{
  "num_hidden_layers": 8,
  "intermediate_size": 1728,
  "attn_scale": 0.0884,
  "init_std_o": 0.0,
  "schedule": "cos",
  "final_lr_fraction": 0.1,
  "max_seq_len": 2048,
  "doc_mask": true,
  "dataset": "wikipedia_en"
}
MLP neurons of a small language model. Each row is named by its layer, matrix (gate and up: input weights) and neuron, and shows model dimensions 0-212. Each number is 500 + 40 x the weight over its row's rms, rounded and kept within 0 to 999. Numbers have three digits each. A neuron's up and down rows have the sign that makes its largest values positive.
A block is one neuron, or neurons of one layer that tend to fire together. Before each block is what it responds to, as a language model described it from the Wikipedia text at the highest values.

Responds to: Middle or final subword pieces inside non-English proper names, mostly South Asian personal names, such as Jagde-ep, Vard-han, Rabindran-ath, Chandrak-ant.
L3.gate419:479506526519480563494512505509487511558458376534525464497515494442509470418517518589492560561498523433545496420389457556461526524534470472460583527581480455531524585483426477443497554524425439457569460489497554519509546522517454483484562547490515415500471512474543444475542542471500484473488470502540444546441520486514566482514462527504489518427488475458474476459492522506492532507485420451479507454477463547472484485478515497494503467474495486563483367561524558537451631517441483521537474469458492462529515478485558517503515579520546496497469493558523461557521480488561498485490528499506551476518556559503521555457497520496424532494553536
L3.up419:516534537497446414508494480481491540507505492491482464535530550405501449506545556583433493556485528480508514503452510502511584507500530487567532475535485494474464507578493461519551509566468477551535477526471453536518606448494488481482572526472495488474533470441506445502465501499458471503494508478499476528465509498519576478492440512488482559506556442469492549437486517513454534542531478427510562513552519537483556516520534500553498468505515489454457417475543442431512523563378430532502423468433455474504570479490505471516532531523512576475490557461527506485437534530479542519513513549492464525531462502568434505467481546507509504462504516
L3.gate644:548530443526465530461444508515550570453530442520528487506497431550535489483511511527422490533499488531532522543514451523493488474488527490509515435498448460473518502491429506531483489470489462471507551413462536562420566553463492480467494486486498530507487433497485474493539537488475456478470434435494544509459520483584548484439503532483524470409530489521467530524474527503522517539434522493532515496515496521497478547473567457523484529535490518493517440405510461492465511522506453474490509401499514456498466582425529518432534585526529536429464504537460533469502533491543495620534540530503524421499507505476413528361526441537487529460509503
L3.up644:505498541484467467448503534517538528528524461486502572558544488449487571509557521530413535556474505483461473482471450462495548564471483527525503479520518538477478499498475421440531527576496536480468462481428510484451502526592449456550484495477535540505530478510611455509470471510475481482455477493537482482532515508471502430470475546542559503447468486527457512474524506589490508480479526495458557485472494559494454478526572554482510549458577441486463426488511476527483522541503518495532539468473515471485554530549555495459496483448423541466474462570501525528554456499510559582457532521496457448530513527450516564507559445489500532490504534
L3.gate949:504527502503455400493464508483485508518530505516460538503528467489507511471508554453443485528592510558467540539524523540528518449439487524552490478452489473469517496542464456448480524542434500506544501455496404506452489526495489454509536511482525444572508414534524465439533477508418489469589540540409577476450531574536516567500496552451515492546541463593488501520484555520458519484513429541439493550491511499548453462545564579483536511453515544495477520488531493522545487463533528476522475434493478494480474480512438494491517488533506578518473522464516437443524478465545533481524523560418443495472437487446457469481535532632475506454508489
L3.up949:464509530480468482461471533503468526464529503562503498502507490502522544479430544519476446526534471577542500486483543506552482491498510496430564538531527434520547508481433415500445490501502504502482506481461500450435449536506452458519454490511452508497481481501497486537508463453470501506516469490458501427529505470482514538539559603491561464486566495519517470545515492495470499501517444450508517419511487495519485432588557460461488531513516534571427462551454603563510472553502495528581508493513421499526514554497487490564496482486469591470459494486596402496482442491453467542529557509519455472472529517480496466509469534611447456541579533
L3.gate1109:477572520582453544555558541381504492482512463496553426489581516510430491525555465471494508479495501542529452555425499498459482508527507550451448505488427444536542519473455471499532463491528442557640517487497510452499522497441531546513567474513460478491517524461551483486535506399466501555475454535532491578473570582568461567544464606505473498526492530542353540469556546471451520490508460467487603450531496525545500531609519547494479477454544430473501497413492474502504418530500442538454508594515566560449538585488440571569499506552423446477492465482437530463467509453499515504471517518555492524436553522505454526460484488515473521456551589
L3.up1109:512479470570439467526589500461443509524488460470488461505548483531483510520489484510514522459549523527489398464517453520548584501508487447448479496504458491544570505516471522510514465540524477528549563485504497502492498479497541543476509463586515467481495475447591455512473486458468510496480464511514498498448582542498461507557566496494571544534527521547472577427506535494475516568508504430395519506526456488490516624471539549537487490499526456446423455503529506471486561483551489480479497512544536475500533547519561573557484492521461496496525467540459502508467533490472360539471536524515510508473509575517466540509445465474449457462506498

Responds to: Words of lack, improvement or degree, especially "of" after "lack", verbs after "to" like enhance, restore, increase, and adjectives such as better, good, largest.
L4.gate190:466465494553444429404476497462531476493517485438556430480442552480442560518468566425504474529536554462521459508482505477548477432470540558500440516494554495499543485513607425476514484502453505525506546486445535434485449430583504520513512499466447567520524468446494516439498471535499497554491470483471515605514529505522499537482527545505538549505471495550548589488493520568486563528544476432479493493511520448508475449518501508519450539536519537529499507546461488539401460556490533473504541496597479449544501500481542494521504474542491487483565508480478455458465526488468549529500513519476516482437504576515496457539526447477500464493569508
L4.up190:481482576512477463447486560475524458458478560451540475470470566534474561501439491452459517428556507581521487480537604525509443567520476473487366508500542542426526490464559520491529518464487500449465462505432502492469485488487484469537539515513463551467500525548533538469500457451550542496486484494476458571520476528493475559464565547505491490508536453515524530453451552473470530497444460478511515522513468490482515450499546487552531532448539463535528472517561492423417468486547557461427475504516464438557493483474461502575524470542499484448451484567506551539517513530490565414483479519436522551504404516480534502551536454454543470482554565
L4.gate619:466477505532483539464545488515526571503474512459453500459538413621456510526551496523530496563512518418496562522526515498491478481488418509470489520574518485517477413525503470502548505505521582490480482558445522466468533557457571498547454520467408530474443515450535494508420450578481457500469481438474507526521420531466495450464551597484545494552529445505520476528504508488507495495412491522477520489562471543462437467504527513430478559491519508484483539514469489538442473595474477465541493500486513507472510528466537524510550515511440486523493521455478461453520474539512521537477513449517553451548577517483588486530488553506490479493460439
L4.up619:401534562461561413499478450488467508449532482508551484402412533517507500476503577447539566548544542491530472443540463500485499456579447541498576511549548513457484494482537535393492450495535434473418468507510575507494502498597498499491484563526483515488552569489520486506516540476459517454581487547504501424569539526542548426521474482557445502505492451470482510469528503454526467509542432476508535513536469444439483472572484470516554513501513565428443465447457463537476556450539474520418482529433474511527507525457520512524519524483444508535506558543488499459525569528561466473465441547491482466507507485492483528535518462445453513564511544
L4.gate1043:431436584546465518447536501477504510457441570510524567439471529544426475514493555557497526466514518497446564565429444551573552528469566450514506503525472490511488495541479470463502443422426532446514524514564519543483526493502460498527495616499418487537548429555497470545509442470452435430457501481499509510511518522427436484458560485502497527487565572572574487481534517529536494521428543473493580472509502555486509461480484475541449545486483579421509473443471447549563463489443336499510479485485507487573581471501507529511613489478442492465518552485575522558556491480520529545494475491507535479484481463582514543528484485461516466447514474
L4.up1043:493491480504427531426599524499424555463528466461552542538446494536520515491529502444524467497462461536531433480489548468522462518491492435481507521489470490494472511486530493538433466446518468526451540527575546571469371517533496533493536476547509480520517419441544518541567449542493591437506431500403537519498465473585500478516503498495511539487494546501539457443585526510529434484493469498488514519520477434502442543519442525373466543477473449526577489484468521570492561468477527447489458502474583511457489501453506532551563512495531569494514475558505517442523475491433444596497551455468499451569508509494560540520480467474430477536553575
L4.gate1242:554385542555475525509586584512561549533529508467468497558493470522474578447506497436593482537456521458479547476564553538466532536522546538498521516550464454528483537544541538525482510484436505536530546527522512480426409563524498491530549535560484552483473507572571412486473503484492432509490426432548493430508527462458477482500478394508492497481534497558525505411497560480542484540488499485442562483556502539515508448520577549484405533478533451514555438554420485472514439552472526565500514552500404523497420456441427529457555412556537508531548550448498523492540521512479492497414487402453507527465502534525499450574510453446550506491429504
L4.up1242:568507528497572538463456505500510524435490539443536492495532455497448495473531522566508562535517523479531534525447506420499508442502450529521537544551470477560466479474434545493468524460508570462455438564486552585495448549528477496543498495520461475525478568550572493549504520438490538495479491526532585492491479518425524510562517443553479489560549473434533502448559585544517454451505542482469495517504478463456493526552593525530513460435537479539492543448581451562384463535482501559488500560529450505524549520546522535566540475545489451519547537471528490487530517529527570530526479534395493524527520546476487514476437584519488508551469463
L4.gate1288:451501530480550543507537467602481547514497555436516486490440509540547539506536516500496478485478427521515530540526519518499522507520411596511513454498425516474478525544558525430452579508452454566568475519505576534496518546536493488481500468532547477508482498528504515530529450508518470490529511504495484455431513437435464489485551469491441461493502521577514491525447472525486503453493488445543555491545481551432512568502476417512465501527511580503548527474443495430546470597516490514481573508528537470554453494512574526485444526499596482527569469453498442497482565479583534509460470488545453502529455526463489520511479469512535490466508457
L4.up1288:480406474435523513468506522419454476493454397486525477563471536473575510470487491498492484449494544479476521525493472494509416565495495448459497508512496479496491454476530497561483459553499551468475473485524531534499533486476578515613556487427483483495517457542516478584482512416485582496484529530554528472566501445501526555508477526459491499497511419486537475539482579551577454480539473552516490506504552503495420571470537485536556502537480557466486452430516524492544499497486536454516427502485525557495491585507514506541505517403456481445518507571483473495424520527489511489458456407543506548510515482531519521578519555540456507567426555
L4.gate1416:556421531493562463460597565550559498458481436485454430428504595530447545489516540531483540507511479458521569500490521596477436480488524517548441510462464503512446483479480493478446482496529512503473435457486435497496524524475546487506560471537471550523418488489520486507492519452489442368532508541521520486472513490536476503567533488480494494473583497503443530503471571532503450535503518473533431592504451489561571484499539504511472496542503447513479518447525492524531456519470446521489538547449465476531480456496434469423476518498492574547515469524446516483497559463453470524458497445505552580474572537505468487534527451514437471582488438
L4.up1416:506433510516490484506513491494493479497576525439436468500520532494478529482521530436482501568471500493456595499475473492472522448569466494486539546506523409494426476515530514473439524507531522459454569545520528532471487548450560477569443460531563524549424535572513416506583449458530481532524489530568500488516469462460521508541529566507505506527521470549558486472447536511525472461445433471493517553428475458542511475546499503510438471490553523500459552526521521545521497567513487516450464500578445548510524495462567543378522445508530512540481505524519455482496546516416501530452573520506523509503517478513495529476414473500507452499440508
L4.gate1417:458475492590537534489486545532503531518479425513466543556503473446520445502540546542476441485510485486472501427514460521459521504449505520544461510413458474507502430523517499490511545495470459454476439500498496562445496462475472431515550491514519455441441469431535500398541438501479502492522476508482452521506546444492581510425492507513464445514431410493507523504551517500528472494430438510501425541503539511457522476514434518460521495514536472478477539496481551535601481466456529494463552549498453470592470561499477586535573482565510513487551527575559577434498527497480376482475620509433428479482538522549510475464558480460457486550481448
L4.up1417:500510510533505555521512581541458442518494430505634497468509459518464495482510505432469506567464576530572612417501557477561481502541541498434533516502491509556514461571516575508450452492518539521477480501474531476525452594503514590535579471524536508516504514534461501398532521533488469512493527568541544457525457458421537459465499484506512447522505522463565504524527571484490532514475544565486531522516576472440487539459535547489525509457471490497539516540522479552484500513481491560510527473497481531501484515501446509480483401483480495524500481484495506461454522547499524355447524475536495517475468506444465494459538469502514556490478505
L4.gate1634:454508576486473617479496485457538456490563520453491549459489465519462461446531598512437516510488485567527494445509510432480440452481482435560476489578469509502558519462461477550429468457572539527516522564465472520571457469472544508466542466486477520490445482489538525518461521513486411438457474405499484610514506485456514497569530500556499506514488545479445486492532504450530485443515519546488482542537581472464533537483456515481489470474441431431508483435509464525496492522458582481541505507540449545512488525551441529487513439457514489502479467545480502544473470502566470469480524529522593508520436536590466474499530492436521408487399486
L4.up1634:469527532505484462455528497490476420506489510459535540424554492526452585518462473558467498448486522523497503514550541598476535519487456497454455488461540496556492456538509562513426461502508509564479554466591472533439489492522576500466504504535515550411487540581526503516463570495577497506502561505506497429541484421501442479491533546506484454535427520497592519469519467548505499429479452406481500550534505597545503479513554479426538477488543486500455424551562481512491514553440509575500481519508478475497507508415545450525495467513459484505531521476458461479493470486492428570446512511461422438519548502526484526549496507535554521530462457

Responds to: Final pieces of adjectives or participles that describe a following noun or trait, e.g. stub-born, air-y, lab-ored, and whole words like allied or competitive.
L5.gate115:429523505556503515509507447517539523398557556533557533519453476480452525489514577540475474491513544426518546510531468418506501500541520468583556488529480533603445527551521593483412512515412509467550541535509540551524529534540468458502605468483571470502484477526487408446441492519504491563471523502474461434460554444482519465530536475510465558514494480516488497528513579417556491404539523450473473546567455483506574494566492497583534469578546466456450513438425455455529499511570477520491492493430468493512517583465564453506465471451583451492524539506542503489510506554553506504488511471510522491495424507508558520504489416453455450572513514
L5.up115:479487537464508437517533503513434521473525482465543507517476457541527501497564527495524501525444465528496511471458484462506414479476505408543450581516494507560527473464465573524422497520562452539512482496403580549439493520496494475509541530492408452536474528556528569478527442542528552485586488519540502485540513539526494468454505464478464530490522453436479535486538510469499567530502454448493532544591516470478499502510508469479546470529556586554525490504559481482516474524499504488499521540546481474469498522481456488533553510489564455640476587511593486464520522463478567549507551484543462543520517533543458485483471596475498471593590495
L5.gate1400:534487590512449470509478564509576571472517535506458512537520579487501552513575546554461439484536484501512521454500570475513460436527516541483591593513457493591420548501479528499520463568497501569513481504464534449449512468550454456489487484575482515468495478496497559588466502475460524529477553598532491446483533538511445428456523506533550466433520485499527475511494468503576488502436562509480491591557466529480551513567528493514502533470472473505541455445490471448431497559579471501468472527427501369499479518500481450571495498449547503534516458440499452563529547438476523468506530494547472534463461516494499403551513524464484481524591495
L5.up1400:431483625565593464577436494597514477469473539488506546438494555516514470482543516501504449477487499497530553496496527418588421461566514485526537537546502465519474517555502511458560466572469536477541450539481581503554470568524449456538531521535485472480506482485502470515521438525489533524406510495528510467499531480536529529482546500499533563505525495515507469560480485510516473444544472470548460495469498512490539488527430462514482470488632512514497478489558437530550468508456430520515529530482413454457457582551553509550516483441474465494561515525493462501564527485456468527503497570417474488505504460537537526497450463490521479612520462

Responds to: Final word pieces that complete adjectives or participles modifying a noun, such as -ic, -ian, -ist, -ed, -ly (Kantian, sliced, leftist, heraldic).
L3.gate262:443472494556502522489442479538544539479501539501510543460541475443471528480499559458501552475524475359454511505581493493466526481527505457517536510533448458471543482493472495517534520487491498576462485516507437577466479491548470497532555489488496452584444492473505469519533462451519456452515499455525478493505594526497467465519435481488537496505453477536578533552492549453484479483527546501529560519533568418487465491507595437443537524476504583550495501554502516473480496442557531469422577543508538437526468461459481469577448518542539520443387577595455378532535524523462514541481447459494536467425506445468518497457452483501493421531539646
L3.up262:522558571467492581515486495485499457530547477531468529496474436419477506473478476529462558501485498527429516534488486490504553485527460487495507518505484494505491520572564512435460530579473515526536465469435436582524555564493505537559502563534481439456477568466528487490480494445544494505503484531501514513508526463501510496488574500536539517592492457530485561468483576427506422475466592518537479446509498515415517505542414494561482492505495549507526555541532511525513558469488415525511559521483572453531511509537449446439506455559562494534558551485474465480550504472548455449472450493563538473467501468526498504475517491469540426437529550
L3.gate443:536469536492546521486527514564416560426506548482527585583474524433519532516579615452474479514526470501489536452539534487514446477545532451529596508489482493576460512502505532462450527479469495545482467519459523515477496555543442514541531472511514475491443485534505433521514464539574461559526516517552484497481530568446478452504514471467437475488494455479496561474499627450537425462504519478477436522506519489523540444535489458566491523471538512442514550442515535461470492563517470537490513505466524498550536524494570432506464468495500467463465549476553440461482543426491496519528508516501504552479531508495538489514473436535433403467521500
L3.up443:522469482487489498459469490561410583389523551436491555518471512470498534509589554409458481534502518473512554448531472501527402477574567453547549498511495511544430494485527537482471556514475594515475459498427476462455503546501468534552503498559474438452464501542496462555522508546538522502545475503520498500468508503512484454508445537518497500497482476517483526519483594453538497459496530468503460468525470537501553473551539481532487499402546601501534515512457477535442502652510547520460561542506522506534490543514520425520466452475506443477442589442532468515512467468524475503544472483486519452496492501491597489455499426528496443550476490
L3.gate865:539480551493532437480489503561508534480521571530535462476526560471524513480477471498461533506532531517531533409537439432514451484532497475484496515565483424517494498510465445474547449522498521470530514546555519527416436514495437548475500542583505513475450569500459458523473496483524482457565551481503481475465509477535513447463506510467519474582541541452458499500458489517517526490497546466546414568577527513543592531472575480542464506497530579455533539510504473490502547533439498521540533510525527475564496415475568490366520468519487516395449548498517421470426474498479510527471472513502442509487480532485506518514481418467549419490476533
L3.up865:563488527524410419485491528583488492454552538513569507487624560530591576507576507512520554578531530511456484502526502485484561522471500510420459545518542515622513548526439492445556494468490518558491455535481534444467429504448454547511581470525487508506528577415496502506500480476505431493556546496518542487505499548523536459548486506554494447451549461506506517507522487431503590443463497468449478486520487463536534499489562515487480522506478509532540466480507474503485520491522465540431446548506457501529506468478595548490498538450496447543456447556459520490478499521527491470530492491517469522484481420461499421533543488481530422517510457
L3.gate1132:546522494543535508484509522462533492495495506481462553481423471526470525475572591468461533480489503541505576522529473493439505462502581503462550489562499498467489535510539538525469518522491525556464506491450431496482526520431492499507466513558488496385486528492502511481492526558549474509515500492499447521509431516491487487547524477490462470541619512478507454445447512470524522527512491517510457512471509454474528419472497484496452438467487472469521471478477493494518530486474439454479579504526426501404571472500466486476519475527475430458537504521482586475504463444481466513477518475608545435585503471537553506502548509555517507507496605
L3.up1132:455484572493588494501491492555390461523474534460491467464462465450543512501575532455478500567439461432490475501529527447453526484489511585459466480446455583512564451499507447506478541459517420598517529498379502476432497522550581521481521492518521521487477507487448496517513519537545487427532576491470512459445443554526512456512524501464517530491495494499481544483515482489502457466487546482495493480452535496498517454504533466514483552480545540438421546395478514492468498487522514495495467555523483556503562495530493481585466519519502419482530532442537447485509500498515460522583505489532478412491549451544554510490503475475457558476493512

Responds to: Subword pieces inside long, mostly non-English personal and place names in Wikipedia tables and lists, like Krishnam-ur-thy, Gov-ard-hanram, Novos-ib-irsk, plus occasional mid-word pieces in prose.
L4.gate71:532568490536506516535532505462483498464504536493555517565424493554531464524494490463459466529533504515497538522542540446537529528473479464553543477441442512485495469492507446459524483495485466530473466502436490535540545535497542588551502464478547382451529492477510444500565454513504527528554506514525494494491417461556468463431435484431475489546458471437420514514489562498576525487541493458522406506439487528510492461504486494607536513455428502481545435450454532531555508530518476527502508513494452494454572545474452449510526529474442417603537530453498514529465504545481503527503517495519470489513510547518485491439519493480480551572493533
L4.up71:477475504432491461438509559508492495562477477482519506511454454549478511479508546487527488521484455512474484498478593514508476516511496482468434466479548518518496545427468445488466542442500473479451471533493528457563583582567458513557536506501491414484512495510524461479571519557560488527493569545479453565456474524517461510556541458530508488458464442497500483594536491518562570443567514486475455492532491534547490509504542498532477456478485506506495470556442491473472479488558447503487536480541454502497567532538512446487527569555498465562469535472453504467548498477537488512447561530504500465488535535557503503469492563507543529518473495
L4.gate636:531478481481487483503481418449504494474508460495480475533533458555503500540519482485486448537505521485554489542516490487505467573430510490482552478521490540473412493517487513419563451415475491540437499498498530601486547555442511560468499475523453482509540442489510456551516497487559513557522538465414461415514504439527543484521575566475476556503515429521491504561536483488497540555461473443511545477602556509476467502443499558540445509521504520498534531438485369469566480479531495573495507499447504450520584497422482496510490547566423542473473462554459476530461475580514407472556513527516440493481529434466490517450475460439518538528505549
L4.up636:497488457574551516510525529466527538561449444489489435533521482444516484493481500515579502488576508507500496516573458453523461493529537502541481432466557550536430564460573480528480418511513502501403504495528509477436496518476514568538535528466484504576545506532492493501476542493507551501518498520527482501516525521551555548493449410454469460459440513464527489430509490476581502431485434437475514539525485550548518461453506514554484514505553502517483552493456461493580545505481443495399470521475492487574547484472485524590537478420487503522496458488555506466527546494557563489462450543475484488436474504498478537502466450545612484459464504
L4.gate706:542471501590421552450527513487489433516545412476497468515455459454529526439572443493542497567471569493470517442544487457489560490511495513509492431512496467533495513493464471525531457491518447488549485498521465475488551483481461495588524458505512533521452388522466569436497474475539535495507417577522417468484509454426523565547452553517587478516434477475489515575487499498489500536412476434496583498511515376553532452497500503526476567524550510542480408539483514485504473511451523489548456513478601584518527534489496481558480480478511457459461503489552557486491524577458490496444524482503544567461511498487482438483511429436469495455503454
L4.up706:463526392471491544424559482485526529484542442538399395483493461511463456508565485474513468508528536530493515513465490495480494481504456527568509498495479539516484532492490541466484563459445547455421529505506442524512442466491438499478471487525473513417569495471486551531543561456528465486456523512493464476521531472554522546528441509535511500506487444509512456525521479478455500561437460502487437486460535481532565468544538459471502512476562465464476432481455425443519487516557478405464594493542480468446426519435477449494509541487485509476503518472564569520520485504480513478504517488488540525512517550444583563513475490585475525505463554
L4.gate842:498470482560488509529533412470517465549514511509542514502515505520500419518499516569552449475512534493589461491454466497527496468558531530525467461484421508508512476494500529402445434512497507558468563410463415498552553524481425530505476482625524518473516553504531460537482565509451473537489493492494488482493444498542563479495501437513514524467530443563506520463504476458429460524523525477547492463462507568509463487506513473508516529530476512532505498456459482411486452527478474467457550527496524571421569532568524492509497513550523539506422515579475499593566423467505486519490494448457518502432511509504501483506472485451472494547516527
L4.up842:536580452497471432471473471483528509531518510531558491519513436539535495515527486493502446452534499512554531522432509497465527530527535501460491493501540572543496483485491445508504412544573508519507532523473462579422533510480570485526537484530574483448502505444492472482501564465438467438518483577489486574538490526511546495488492460539521456504548500495486521527531520484493524528493492474559569472522526534569469507545493495497576498553482521512515501481501476516505459455530488569467482530498465491485490548521468429559507475502509513527498480551513538489586474489423541510446483518530490504474478512552484495552432478516490568468531557
L4.gate864:586501482520489454453522473494426504430483500480455509515549464445520458476507543492512507518412506495523487502436541605528538412448497518546504491491451463435536563425433510544452567478540503472555548466561442469534504497508438508556556453525531511522439455483548561508471482492508491539451526557465466451447465509495523478561488509532539464510453439508533489500506500504531514558465584504492537507482483497508424551456489469498523483507497453442554453469565541487593499531465495518527446558495476485503480562466479527512537476584492460484478463423486557575484508554511501477483501495480536426420518488549500442501540486514452482507504553
L4.up864:521419548547456495465484512530531548424497518485523490492469489455510574524555554542471490509491531524501521512504484576535528528494514509464546561409467446442485524485424466434575465514570515557541424447549533464518509495546567490472503490471490462472494485464555551457415450531466536509414530567535517503471493417454491493559509544502571522437470422464500475459484503540495430525447498552517473505528497543476432501452518480392528463533476467502500464475509517463446485459489492535519506432494544520419586505524457489586464496432559452521499568454478506472458497527515526521555440521534500551398524564433487561513572477479524504503498476
L4.gate1125:481494454546570537436500543539501547495424538464531513527462506437519584533520479488534571457481447528483448556474475485472445479458522514547442477509469494527543444517524512475519505490485522502476458464507510600504464512402504414422462518460489532510455497452492442623415541477593521444478519548535465551495501508509494528471478543564526480483467476454511548516466443498531482408526517477570585543510443507500455532422427560485394491503523494485536503463455492531416516560443514484550561473505471509507513456414431514532444481562534494439547521454491519476571457474519498528442544475560491514493448488436502453522494450470550531548466558
L4.up1125:517540490502465474479452489584473557522452424424521429509571468525538530476472395548491497489454483524543493471479588467480525527484510536507396511487510538507540489511512535552488443490513509492486401612494554492506505507552448547533503515499515565464466529498514551571461532517487541565421497495486504515469570453483520567504529492578532547502511491460445548444456545464440583455486503471516494585514460481519453500475485480504530505511523525490458450475477514511435496432495539494493414510486457453480483479421544473543510493528492520473569503515512572506537529549549465571462543533449470431525579459481536609536459470471495526452490529
L4.gate1181:496460495531520503497472486415477489565497531498546507497486507516498466549490559433501519483467517523501456568411496492500504469509438499492534500438412505465438443536491497452489548552544504432549548490539526550521555477451541475549570499525521472515502493480507499433462493550518460492579442532509493564497462500503479483523407578521498512543448502482491494507571477526491544425473550508498504482520553492517503523571479459572447490493493503486479501535427498441536479569470532542497519463512560452483492527503496507488495520533494511459422478530479520540496498497511474468537517521480476503441531491549538513446506503524472493493509455
L4.up1181:508458545498508488450525511504504518541568499504453530489487494542434484460546541509522491545612438503536453505437574524407502506485533526503481503425496441497483523553510484468526498517533485510536494469485476496510523482528451539453455457555559529431549446447445544441457539470443493404535485498525534473492478462555473526534508473512572451416436469547436400546463468525545449458605529486542425557529530502484459518535486472594436524493466504501463464469505482441507471501423487566509513469474505500439480498521552446546492503536528481544480470426463512526503433498492496506488519545610508508497498520536504569492545520485487517569440524
L4.gate1256:508464525566436500449506513463611532481426398514465521395464521521531523466497541598514567454517578504509522490529533477513525499588505448479567536535527487522482496515570525458560479544517500433498527507501522498514615418430474489492505531515527450472491487467474447503498417486526516466482452515478467567504589515542517551493524564504522534468532540524494502489489535458464545487511494465513410484541591487495491491494464483510539520529548512499508434478477469423566483520466386452505452544475487458454463458491579523520454535499482544571443544434479483514507445551517463522486484495483497536477519563510477544494477539522509523441482493
L4.up1256:483482508486482535484498576494498546451411517524455447453471403467560481509504509608442501461473544485484495525485559486515568459506469456556555575509539481487540534477503552456463421578526493457480530500477501505500555438408434566545517508500483469485536631420505382526523464506519523510526480520461505457497538467534545509436525483472505495510538462545504449546453519508533552535480379503495481556530483507472447488497512458515547469500510465479489466497495470545522558557437438512448455464462471489449525510498506474529452505488540524534497511433507505503458458509517525520465497583524545453527476482565600543459518407550427570442519450

Responds to: Second or middle subword pieces of personal names, mostly South Asian, in tables and text (Sh-uk-la, Dh-ank-har, Sat-ram), plus weaker scattered tokens right after a noun.
L5.gate349:500480514513487554480459524582484492544533410451570555497461524534543539458503533481566582425508543479510444478492480490429473497488509509537511447561467422447466494444472474506474489473620451477478528461477473523534500507477429512571467453500510499541582531503555451553475522523434479499485526572577525481484492369519455504496436482525543500499502548488454538448543515509462478471442478530534515513543481606542506516490431538573508486551488515535538455532483500508514575561603433495491555513499567463525533507482511472493560502538526582505494519503496489482514523487501484454539563528542458463488487505507508541454430453438455532495489479
L5.up349:503469491475406477510539561513433483478504492482519540528492524487469469501510532642457556526437555483484484479475432509445558491511475501480534517550520507434497477462567486568567509512536444533475505456456490493507555483439513517461512506586504478500543499470535456541527487481472498505507535533465516509468451474544516546506402467512537412448544568503487559434501449514497522474525413512464471530518497500496507566535495501524540500568466509543522496566483462530517536556510413490507566500468611474517536467483454512454548501490507538425432561478438519506455604502416504521458474545487514518439472541427499522492459472470444496484463519
L5.gate1476:446453448579488521507469524510510527466483450569471397440513521467526537497537522568479553521504481452499540462399517499477533490516517543484588512515519495524430507488449546485518499551521492425456562437435461456503598513380520527527509488458490482446566488476522499494503486505487525563498456571534446557487515468569527461449472487506534516502531478523539558426468514502496557489498482432557537444504535572500463492513498548556524472565519515524469469517540494453466545512494493552447393460421567455417552464500523474564499536487475581458444517479431539493560525461502567547438530591519515448484468562514502530473467531550379595471446497
L5.up1476:478452427464515547472457512482464534483488447551429467479529527502537502450521521572516527529503529473526507477426516520491569466523494590544536525511540511537493535477415557501501528546523507484500506476464489447539508461451468553500494426430533514479566475497529412545521465494531510512505473536455521476522463497563483530477552517482506556477561487543492489443478546475548536525492542489517498482577519609472579556539544447548465427568533559492393484453492449501499500516489416515446396466521528471433512378476514521477535572529509520512457483536466479519549488502484542457475555538425494506529545539540492501512564522496445540511486553